python train.py --num_hidden_layers=11 --hidden_size=256 --num_attention_heads=8 --num_key_value_heads=8 --head_dim=32 --intermediate_size=1024 --vocab_size=8192 --hidden_act="squared_relu" --norm="rmsnorm" --norm_place="pre" --norm_eps=1e-06 --positions="rope" --rope_theta=10000.0 --rope_fraction=1.0 --qk_norm=true --attn_scale=0.324 --bias="none" --tie_word_embeddings=false --parallel_block=false --extras=["capped logits"] --init="uniform" --init_std_qkv=0.0236 --init_std_o=0.0 --init_std_up=0.0236 --init_std_down=0.0 --optimizer="adamw" --learning_rate=0.00245 --lr_mult_qkv=0.4 --beta1=0.9 --beta2=0.95 --lr_head=0.00498 --max_grad_norm=0.5 --warmup_steps=338 --schedule="wsd" --decay_fraction=0.325 --decay_shape="linear" --final_lr_fraction=0.0 --batch_tokens=131072 --max_seq_len=2048 --doc_mask=false --train_tokens=543800000 --max_steps=4149 --dataset="wikipedia_en"
MLP neurons of a small language model. Each row is named by its layer, matrix (down: output weights) and neuron, and shows model dimensions 128-255. Each number is 128 + 32 x the weight over its row's rms, rounded and kept within 0 to 255. Numbers have three digits each.
A block is one neuron, or neurons of one layer that tend to fire together. After each block is what it responds to, as a language model described it from the Wikipedia text at the highest values.

L2.down24:102153117119156170106131144107138134103182116086143141067196105085130132131095144135137148146045171138087121150115137137149083056171170175132152148123153140137121098197160136105168046098129127098147127049119156196074113126155117146109192111158175156170111152108137136192121158124170161094124124129102112168120112097069154116180086150092044130106121115083145106143185155129124101132154
L2.down95:174037133186129068105151140126124145091176145155148073143101120121070120154074117110126125074104092148108100056096178162026111127166135175118093117151188063148161142077167125130155151145129083111084135107129141119133119135153130124119138081133176133110131097064152176071119108166120142142111138116117106111093060186113098161170072129116137146105149118166142139155115134193118116108139
L2.down98:130076159086170100097134114145125190092175157121161089131132120092100124133104162115137116164182151081091142157120105103132108144151117149121089179210103159143171174138137184124126125067125129117133124102092060104238119117171135101149094155147083149091128138125122133177094131118088109123129111076185087133173096087064094090171176127080128093098142147142100130135143108139111162145156
L2.down123:112125138177171142148124186131155143090134161131130168150208112115196121062114072083108136139181163142077070175112175146095123119079124156210077154131152122117188109043105148112146160120091147129147118141115161073108129125106137138126108108130134136153156124134087161102099112073142181130188119137083036143171181127087101173132123142188077082161121146109125168125159079111155107159074
L2.down367:139107129114103143159097143121106129178106098161193139138164171082104094104128164103126152127095152127065071119062078157135172112103161085145068178156139151157152108147231137121115116138125197129105128165128074159157178141101130156109128114132140141154184131124106207158170096155106079126087171151112044127117089098117122188152132160124143149113129089119064183176075077095098126165117
L2.down408:135170138162098141133149123108103118161133144121177111127127124160173148129144117047165123100092153105123139111073094099132124120096165131143151123165123131118167146076179151139137115111145143208129154140112157120112090138135108100158104164114107083128167138117127185090113102123191158185200120110158106125102101141116100181141170152172178116129133139120140151199071111136137137183173
L2.down447:066117175108097156075100160170102094059111105109192112088127104164081143147151127147183129125117132115088110090103159128102112150173137155139116139119106105086117075131102066154110169127088110181151119154143162164130118141125109092135110092157118107141157133134090196138153123130138122139095129117067094132112159170117179168168152148138082155128080123109154086153147107205187125081161
L2.down451:053137189102069156130130156163115170174108103159168137199141118113052059077145137149148128061156132125126166117124102132151167099140164099138097141137130103125092135129131126118082162108173142054107118161172091150106128122146070119149167106103156142168154134138114133155189074111127175134102111117170141152076087126166178104155089158169137089127129146144082107177121118101170109133129
L2.down533:141097138107107125150111133134148100149147131094097140102113090127123104131145109096168092068116079112118141137106071119175153122115111037095132112096151079068141123126131164085112113180149136103144134099127139160147149189063140117081129077085062107127117097128062082105125118155132143156105170135048067150146130134227126090114131161113060147169128158137087128161177110151123134112138
L2.down669:159078168158105155112121120134149152095114104106108144083127119104104166109167158158154125151116053136113127122176119156219175141143110168112093093128088101118138124117100131143138137091117129156073133106113126079136114148084095163087153063194138111132147086087114151141094048118103080102127126146114122087110125072145098167137126170120127079155105119114131113110141141113184106095099
L2.down685:147093114172109174170158092093140121131104167161136083154184105154150160105164167028198205107138102143169103098086117124079137169124108075092141111191193062138096149128115162081141136103115117194128142107130091126108168123097089131124115104146103230117131073079108215105136121167119164197181141150147043144121102132143113150142125106153111122119138144092176115157130150161141137161145
L2.down728:072096155141116132158116177116107149125093098127151173149146155143151156138032159139132084144162169098069098091157185086138191139105102129119176132092175161107117094162107171112165124157175112161105131170124102133138115135072123123169133103138124155156132020158149120140170194113120088143143107151170068087137159197106148142118152088147170122149156146140102175101133162125124146091134
L2.down771:133092142138169130112093172209191130141084173175148100131095146133101139158152144130062119081109104147113151118135099177104182100164094124106100116088125121122145098106152157116125141124140120078128157127092128126115061140112144108081050056101079177180154130154107155108102077120166168112115096166187106149108119109165118162202159113080085110127170081129110129123130119111125232159117
L2.down832:124180117093112146130126080118134144116093132182163138154136168111173132084178137105097068111154139122124112134102139189115144101170102146099118144081133110095139097087187152113104117176163167122112132125133149125113105111091132089098204106132121127080183153169112144116097136142103109114115097134104154052141129146118087177094102107068118132155119162074108076118164146123199208153156
L2.down903:079149188155122122117137107114146127080120137146137170151110134185099104143103125121180114127143110132186060120115108139161141140145156139139046093093086144097180183118145101185073160085112115119150129129140120102225089169104136096133085076151087129087153164143120183090095119080140131162176145129169154097088105196119178130130112166084145080152128087129083135130097117036115198121134
L2.down941:098108124140114141106114155158104121083103093136167172112171088084059088144096146135142132136095168095114103122128113171177079108126138126150080172146152122109130141136125127107163124141130113088153097115106140147104123075118129143095137112155110114141133127106112123135175085092108095132110179162099061114153099167116146206123131159135063090152172097151057074180108147179122141175123
Responds to: Word-initial fragment "ad"

L2.down34:132114150175133124144156107147178111105120116111086169121184153116116082135156114124085173138123156184122163140103144143105155126162156149122131145148112112138109104081158121124120133090085111125143138104101132095154078154132098129098149120209104113115084146160115191136092128107120123132087161150110069159147079151079165112164121145151117083128130108114164113180094146105117105136171
L2.down78:105117193151112125098115053160094148101076152147158132147130194171159130164105166115069149148169123171209065135153148152179149083112109130162111115156118170189172104175137145149125120097098119107161143135143158186125107133107157137154123155153098075127097175129103122099076190074142135188119181112135063157159121071098132116097122180128163115128116164174121158182132106137138169138097
L2.down127:148105157093187151059104120170107157053153169127098135148155113166098101083137126135139164141110103093104144156125125152137176142128114130137090046192129122146131130116163098093160075076126145125080128166116112195169138139089067119097138135137129197097088102095128149106128139124195120141139087211114124145153168113109163117120139152137108168133112084110142159145136096145105084103153
L2.down157:167141178090110128132140121182151116069092149096173152096120142101151168105146131116098063110078164124116071157148077215079130026171161127124144097097096062174147196090164135106136083162140145149182107145117128087120125131095104154074147099164069168103154134183103137135069142099095137100154140102133122134117137137136120102073152143176071094128134131123140103112161081086158143118162
L2.down265:135061149160135163104097109139149105138147172120149154129063168083126174149162048101125120119100128143124114129072098090085096087090108049182129124119119135129196150063114109136111102138104153125117140105125125144152114134085146120145116126131089113123212106146131162098105151109150091130135149109183026161149141194168119109164160117101151134154174126107131146166147109118152136107141
L2.down273:088095106152115128137149169135097115072128163113170183089114143157137103142165191089165145121096083128138151169149128112128131096143150140148134125120185145158145097174176144102207131149160122116152112172089132108087135127042128126089118102075080104164131142135175151168052086171137138160169082097121163145106079103163172140067127112078169081145146070141146085109113149127140178107180
L2.down294:137117154106092133199181127113117102141170114161128112106134160094121141081128115141071115146090148162189128143191099119108157077146150096122122143091116134162152144155067172062063078138173089102074130118184140108144122161152163058111132108126115149147182111117100115115082150152093171180130127141174112103099149097127189074137119170157137086101142134175114105154111151067137161112112
L2.down512:133158141129158126134142119118071150118151096138120134153158171162127162148102143123071173160121090073139117078095150120133172070112120117136143101105240192098127081161110099142174105061110125122119163163083100160132118170080100159175096153163117125157095111104106136120129119172126150129118172192177097095134153064128115163143118186079126141103105146081110070152159188145072123117071
L2.down532:098140165148055122080109147158105097111160109098159114114082093103136125134197158161189084128074138174194096098184123154171106104128084099130128086165106137128108060082052108108144110135126133140133096112113114174116119154131152109088115149147155127116192097080130198144149193099105082062118157123102101098133091154165112154130135110077140088143120167182099086159108112118125141133145
L2.down559:110098061109130141105087132118128112083132100135154142203160187139143129098100184123217101148119136119133104159104132117103114106134122131098146086095130183086134164165098146101069102142128174136138138166106140156108102102107108116158118126138124166086082177156149203126090109099139150137131116121175140190088141215094094159142104181083123073080115209211114091201163143165074120156151
L2.down630:131172159138113118188136081169142167090073141131068199104143113042150102131106154158099089114132172131149129118166116128151187104112131183138095176110140132112151129132094076057145156040142122126091135106185098140133120129145107115161148076131071193109133129151113213110117103126123109151158163077124158135118131127102128100147125098093143112121101113080126110129099135080154112120136
L2.down696:114103131154138134111117161160111057178133175129142171123091073161117149016160044188142113179102173143135174121092116160127131129103093143112165128114144100096133142171133132081148136119184172155064058160111097131165114126146143124099130148117111134121135125182142117087108114132139079099112091105143101121118111096159146138133126103123144137135151133132124093164198142094162160122147
L2.down758:161115155140182122135133132074184149115089167088101117075106122169187181123149146176189154133186089167129139112106154139150155150071103161182071139149159172122161177107100139119148129077125149115122154106212147168077151083112130137167145083113136162108170112144089127123122150123137130107141160155148162139096140135131141162153086163153147172165076105125074116116098183090141195110149
L2.down799:165091153062095140156178151118115109074089131180177146120129079121137115118164129116141093101146135092147164165127097151209077120122098104119100049126092094079128120119150160148113171106101144116126157157174146100105114078105140119161113040109134102085074165147108118161046144169120127089131110107131123158136090150084132059145097142138153098119072158170117134118145088116188144129133
L2.down963:120119158134107123109102156136136079149169149118109082078150175079062083144100139198157123110139130108132148131095093108100131119083126111155106085173147084124091126180106180112124075106099117169146141125101146138187101085142128185125106188132083173146161076092101075042139153196194099144142106101110103112119142178142153107113091113050062056147161115095134070128124095082144133162180
L2.down1012:102155108107108100171107061116155130138111148108152138107165119102040158169111092155162202137127149170107130147078087168123108133152131155158133132090164101132133099090152128128149136130120136107163075131154110090198123136107176135176143131099131163166121165095150122156163072075063126075196089122212131105105173131134149134130119101182124090122113173118090115111134127103127191128130
Responds to: Music-article terms

L6.down185:092120089090118070184135132143165108162106116124169131120129125122057122110121113076185143131128135100095120104130080065166115146096158162206110118126175096099149138104170112044113202099132150113143180096140168156093141128153133094087092069137129109091102126162071097156136125113083107159162144153080060130094102062072107161137207135082160091190108138134165148089084137103098125146173
L6.down306:117082138116110137145093066115121114075131108098126148099120118097119142104151151092088134139093137159102148144101217119160105105148125084159126157121126164155130108213157144125155134138199135103105157130130098134110107113081131114116080118122148142069137162121060147157122123165100047134073058120133146165117140050150072112138155129126175129091070131161159135166089178114071077103107
L6.down351:086179192133109114119087112104144133115103175151127100140163136103150153143170108125123076134099116189092124204140161134153102138103084147151084143198104062115114155122160095127137189145141158115132126060131102140074134104142100157111108084122137117136092136128122157118065109058152152131166100125115125073123128116122070112086136152146117138123205149157093115105081107113093109109156
L6.down537:120144139150083054135148156089094177151175137136084110135071153132143167124074117163222164206148089118057117163103154059185119086120150142117117130124172107138133118127112077085141088093119176132152129105117127129093100209144078091118117171174103133149166209130157182152129157135154060131117105100157070123098097055114114183091155136124126112109109104131139114118107142132136107091117
Responds to: Table first-column headers

L4.down629:149121106129145191075141058118126115120124161114128167148106138083173132121129172099129195129149140136113071095128164106131099109151091114146134082172137146173099184106149169094132136177110101138168127115100120118133132132116087080142094182159076138095122137161103131154136177159187152118158156166033097146138149098112113078193095188145135157064183106134151084159109166091140117140095
Responds to: Heading-start equals signs

L2.down10:106144145125098108146132101089095127093169134092149110126176142164147072135040128129080128200178108136093144123166151126175114113171163162078171088104133057214159129168160158113131067061178108123140070175153122136129113176067135070121147147091145151132122127121126143107112132128147134108141172098157061129121124163123102142101162126133135075122138143157155088165099126156083145140161
L2.down74:164089159156130072149135163068112114128153135136189126120162163143152099165127103150108108131151197103115107094093148136123112185166150116154131170114156162104117123161096108167095131115197107136133110129089121133169078149108137067100214146205123138099125147183109222103120060154098126132086154142148121192145167096078125103135153113052083100107140163128129147158087141143194118138085
L2.down110:118064086118168124159149163154093147174159132174140174086184206095148082143148158113111122157143086148126143136128150173179139075161163157111135119149168140079147059139059091205091095159103145117144117092139131079154170156129110144147146143105153075124078116156101169149103108107128138139087091147132052137129193064100154088171179173125191138092111168170074113162101108147093131107085
L2.down213:116072147086207090133110149123094128123122145128182150135115161093127109143130157119155125142136135105086170112111122156105149119133085132088099166106087053144152177153129152148134100106123107116107075149122174147119119189092110090129192116137126120121108129120126164163116152168089092108050171110136191156103153096101122157053106078106104154092072160157101102082127121152160097137108
L2.down307:117156143127102087152135123104170042138082112109133077091120031126175145137155161064151159151126062089158116137120116112188128144102071115112093136193091127182110122180182108086118150095120081127110135173107142160097126139122073129129116062145094131164154126117177085068138165104182129051113153128085163149136101185148119147150150142138128116127152123138127153120123128156127114103156
L2.down308:156153145150152166125097097105098150172092124228116090129105079126110150107152176135138170193085152102120122103193104167149077159129185139125087104108117092160105196157168133096083049097107126147144162144164097134132121158116131122110100118122091214159073091115057162156166121162157113163099160058163158136114142097141142111141126133087109087107157059125077092109103098146197156127180
L2.down344:164115121085111113111087122105110071135134103147093114160104166128112163131134128173144091119156118091071107139160097160121103139117081226137086074195084113097155061128135192082149069088081125072065089143212058196156157151176124118172140159156141136134143107114072144062133113154168094178113080103132095103112144172081098181138149089105088162142117092121140180127133142107134182153165
L2.down371:160144113184098145121112146173098117063095212154133143154161150078045068147111139080110093136150123136137094155138161155145180137133191168131141174157150144135129075113180152115149096080099095123100065123109061103146095086108092135182142120177115146144059105127127139160137156116135128103133139114097108135110167170154132139127164146100108128090098082148109071131149108135144063152109
L2.down421:180046100113160101184114131130128179043159126152101181082127121074137134105088096129228149117079094173116174134098101126067122101106096073131155119104116087077126139106170115096122107152136133156130076148129154148162141074128144193109117144113149146118186112138119188191130111118109131125106127101146129100127104171074106075112125087067160101113076112147119148147174144094132104094095
L2.down437:111129150168173170126195142093094076134167148125081121092158157159132168106162137127132089140119091137124144143142151130162132118124094124163140058085153158134146132099170097127214221082138139162125112155137109132164130144142090126096087126138101159083102137108162058121115116119105102116209150144147082168153145174126119124117149173121128084133137118083122157182130087119103103107152
L2.down449:172156118128145132166143076094152155093113113115085134110132106190126115122138141132105107137079166109172131125050193046188128060060064081178194165112126124140135149102153106127117129123151202122145093110137113124156148178097131058115112101056126071100134172148134171110134173153153077129103147158110102162108177134175114113121115101132174146117127195152101125122160112109094075140107
L2.down500:106114118139118090159159108103145098122134165134158141115194096140183151123098127114133092144164166155071125115150123189136118087043110183151132090131086105133152097078173136143103108085055118162124082116121146075108153172167130128151159131109128137090123132126108181121118107191117098108092157083141155101095114091077124150174136146101076143107065155051151156086126112154132185086186
L2.down582:089170131142139141097151087094124148107174154136125152095136113119089109045100112109156117136138092107128103114122209170081124136113117124097124109199147145178140132091113137150141095114090125145200083147115125134130041196057116121075138083073132102139160126184104185088147100125102099114129122102166110122060181216091127186169146148101164113172129104070150130062130137120064117122215
L2.down631:250122120168129123173154138084145092171150175119166171180158111143182111142133150124096164159139163129136112173080103105128106104108123135067101188109151135148110132121138116191117076095095145130115083143103104135150116151045143081100088091106109119151159109134119166072099140132113129156100126118135120093127103056151129182171181103174175155125079100124157079102157107132074104101159
L2.down637:145143101128122115116053110118121119097121139131080115110123112117107106107150152139111103160080176093158129160100101135148087141148127175121092164071099162057120089129155128143171087154081131137156146058088157098116121129167115158179120142168111200158142150145076149134147153140118128143122121144123120146122135130169119130141140086132084135138092102163149143117171127071104151156120
L2.down841:088105138079102109138117162133120126100164117063113116161156116117123086114094138144124120125113049093172155147128109116162089123117176109144153180144100137147127104167184135148137099149151132105119142118094037082132139120135102136086206102173124154148126118175107159148144162119075147097126112130108173114091161157053148187151154117176095149079141160129114149205124165138102101146132
Responds to: Foreign proper-name fragments

L4.down452:155097094140091133150112164137110140122077091082206147115122167136145164121116140118099137149144120112107150148075165121087097108145124074126066133126086152129097134124120171132096102109101144129121101111125149136192110176123144130148095117188151142058179136134152200115099164086139079179156125180152116127097148057140081133146106136121128099138108148182090152129127107135120144149173
Responds to: Media and entertainment nouns

L6.down212:101130153099150125161141087134141073138129105086158061109159161108138126140076130154031123127100127155126135167136202172181179164136178079137108053120096102111142100123148089127162152070206135164139101122152135072133154116123116139144158139109114110094081119109199150134177121145154046129143133095129085092171103133097106140186127124127096149045125151148119118099114099185137069102121
L6.down226:120106097156091179051087160138083067112144114222158099095161159123128094178162152080131089110084153177098096167131120121162138112123128152155134154140162137147110170131109108130108114158075071164069073123114111124125128165126117217105124189172130103068181144115134179146126105134131164127123158111115137122131194096128111074139133153140143123152163104123100165157109169130136157183141
L6.down909:131115135140122143069128168191137143074120172146116063093148150130159166147225174115137136062097154168098120138140127077131126065120140121140120181140130078133165150079035139174128148166130120109152071153180106158096164093143142171088176149162186130148163091133142101137155145117126161173143117097068091153115114156156132138145117163143149154114107178103115088088134132150104161123162
L6.down1016:092153086094144144131136110119060150177163171143157117145132133077141098166155126112161151199169145155167117112112106118110125049081126080092182156200132130142139142090160117091146158077048144168150184199076107178077114132148070147171057129146197181131114071111146125113138150140171124079140149175112148128122157155139121127117144200116101136130159146113064142113130158159146128138132
Responds to: Range and citation separators

L2.down102:129118128104096178122055103121068049178108148137081097170112079105109097123132119124161127212138168175116137134107108147195157147137141110149138147144139116108103119073190124156116055150206153095191123111124103108138145135186088112100110125157130113136131148136191154176109163108164155095119106115102056198117135123122150131141131152109129129141135122144126138133112161130101097178180
L2.down166:143160090116119058142228128109165107083125120089120089135161121100150119115113153164112106035132122161146150148141164107136121122112094104125175210098154102123126144115153165131099115089144059125132063125124130131150111135144150118058157119116168160154174182108151129132164067075095078142084163142146104132134143181169117113108142089105130093142179107143133153157121118087065063183144
L2.down264:125136122121123125152119132110196050105164149142125120148145077125156197095140083120129151127127146117132076147104088143096104037148149099146172185091093184094185175151095127164139134189138107116156072149143176175120094143130162162078112144135179142149185207147160171130155176110154112135062068123190103185151189133117140102140089095191044189090155150084115165132110097167138151104092
L2.down267:081147173170150120102122121156124113146136129113109153160101167153114180187143111112146129194145167158158104161145106088169075151134132141089110096107172133167168092091123128120154134176175143178152046091170151074138142165130060165132157101192125094120154199096069156098085155147139147073159137096112124152107124145150091159147134142171102120086098125132112095108165107169131165105111
L2.down281:089153100169094153157109160099167185102089085183098105089091168123109160151115100128167123145134113183145149155134075120141148111115154055113140181127140095129122100128178075130116145093150147150107130136143124126172097148085085127120139186111134135113140156100133127058119147143119139155194131067147116067175056162168140163118129170100083090134112168132123100140166141087131135150165
L2.down374:151126180157120147179168121143100168091074117191138142160132108098147099119147143124103081157160168159142110098100071184119124128187138126166085154086100141089139108129165143134077126140143153122133102126088102111072110139138174163170188102157143130112114079173137125108082137135107178087149138070087108146054139102151154065201174127108092150084147168184133126086181141146156128119123
L2.down404:098081156082147119131149149149155113143138091140116135143205193140143111110127108068126180152132104124077140216098097160119156149211140124131150155192083116101150070162117123095170087125131139167164115111113174116150091202052090151129145139147136127128098168118098175156111114060150153154142187117101096147119144108121149079119127119179118156101093138143146142188220200169175141121135
L2.down406:120108130149085092130132107093103087169153153144166139089112155134125144117105161117154127095115123148089152123150107137098182128161176039181116148136195106094102075185165108124152149099078125077116072092143222177122076131147170149151113166143101112046156131128104144158088077121145163148132127108115142106093166146148061154141166181121104116108146113080081159112138160150145157107116
L2.down515:130138208121195134171130108120125080152123208100126094144100162099118168125165110116107137140185162111190076080145146146132108104126087149137176124093078118085136160130142147131105160146115164137118141152058128123134123153114078147092165058142135108061187191116090146117105141138133086059116132067164095156157151194192132073107150134184152167152087158140155097130125093108184120088153
L2.down548:068136155130151033139071146143151150158086152114102095163110145113107128077184110155160066120138106125135111120071171143149226189150058150072135130109155086101189129154189145114139204160070139124080164144089129095111172081120132093147127161142195100126107153121088052127213071150192115092141091118167130134130160110130064140105127170105128132145192165139137121172101114105136156092158
L2.down557:154152127132168126134070170094110106081107120153123204142149200120132132130180151132149111043150169194108124117142120155127168107174118142151152166125153113127076138105097084169156152140146162123080070173112118170129088154108117128087124148140129113156139133200075210180130158138122100091119141082115069135161164158151126165145164150124081135067117213201102096160103132134206152167154
L2.down580:116108116164120090050161147132100148092127163104119091092159088113136158078122105115138122121121109142129157166107109164126065088086102161092153104104143094079128124088074167129134120071139158152147122146175162092095124063112126145110105114095096175100115117131136157160137122157172105117086152113117195141089106137085080171165175157067110084076064102154106149101149077120195138102158
L2.down593:120053114121137155044123070169100091107093132190098156148104207033177128148109153247128138185119198053131113159110125106144158168095113163133093101166100120131196145161108163131117172162091146133105140120168101147123118145150116096156114116070175136127130119128111110072148167119112175140155137087139130144093149141128131091095124158182079180151153096128134117099116117141105133131148
L2.down647:087101166119179164138135154097113074121113129124125075129162160118121165120111133173134119107094129108068104096126086152175178126193129143082159089158128110107166181126149143104118089151170158123154118126100081135117128137108139106132127135178116160119156068177106094144156126101166169079151116073102095143091128175106079143105119160129088164126132075045138111094165159146129135182177
L2.down703:129114083112158144111074163137164156089082119105181140050082189183174146178168082101128111128152126088194128112137164130126111061108117127111131146116162103145138138148118134113186141116171126110143090090163182035133110105097136147162120149156095165137125190096109141156100106155135097095120090138183110125121150175154056152090082095169097153165110146119118080109154113143158140116143
L2.down757:148190162068044140096100114109134149101144077149122161105130108157093150096091081099100110163156124070171126093115164148107148069138127075089090104104126214169125094145148154132107116136098130117155180091118127095105129108058062136126155125095152139134141176119161132074093169120160088168109093162110083100147129181146108100141159176096134204159126157152099148131140138104159140127137
Responds to: Description section headings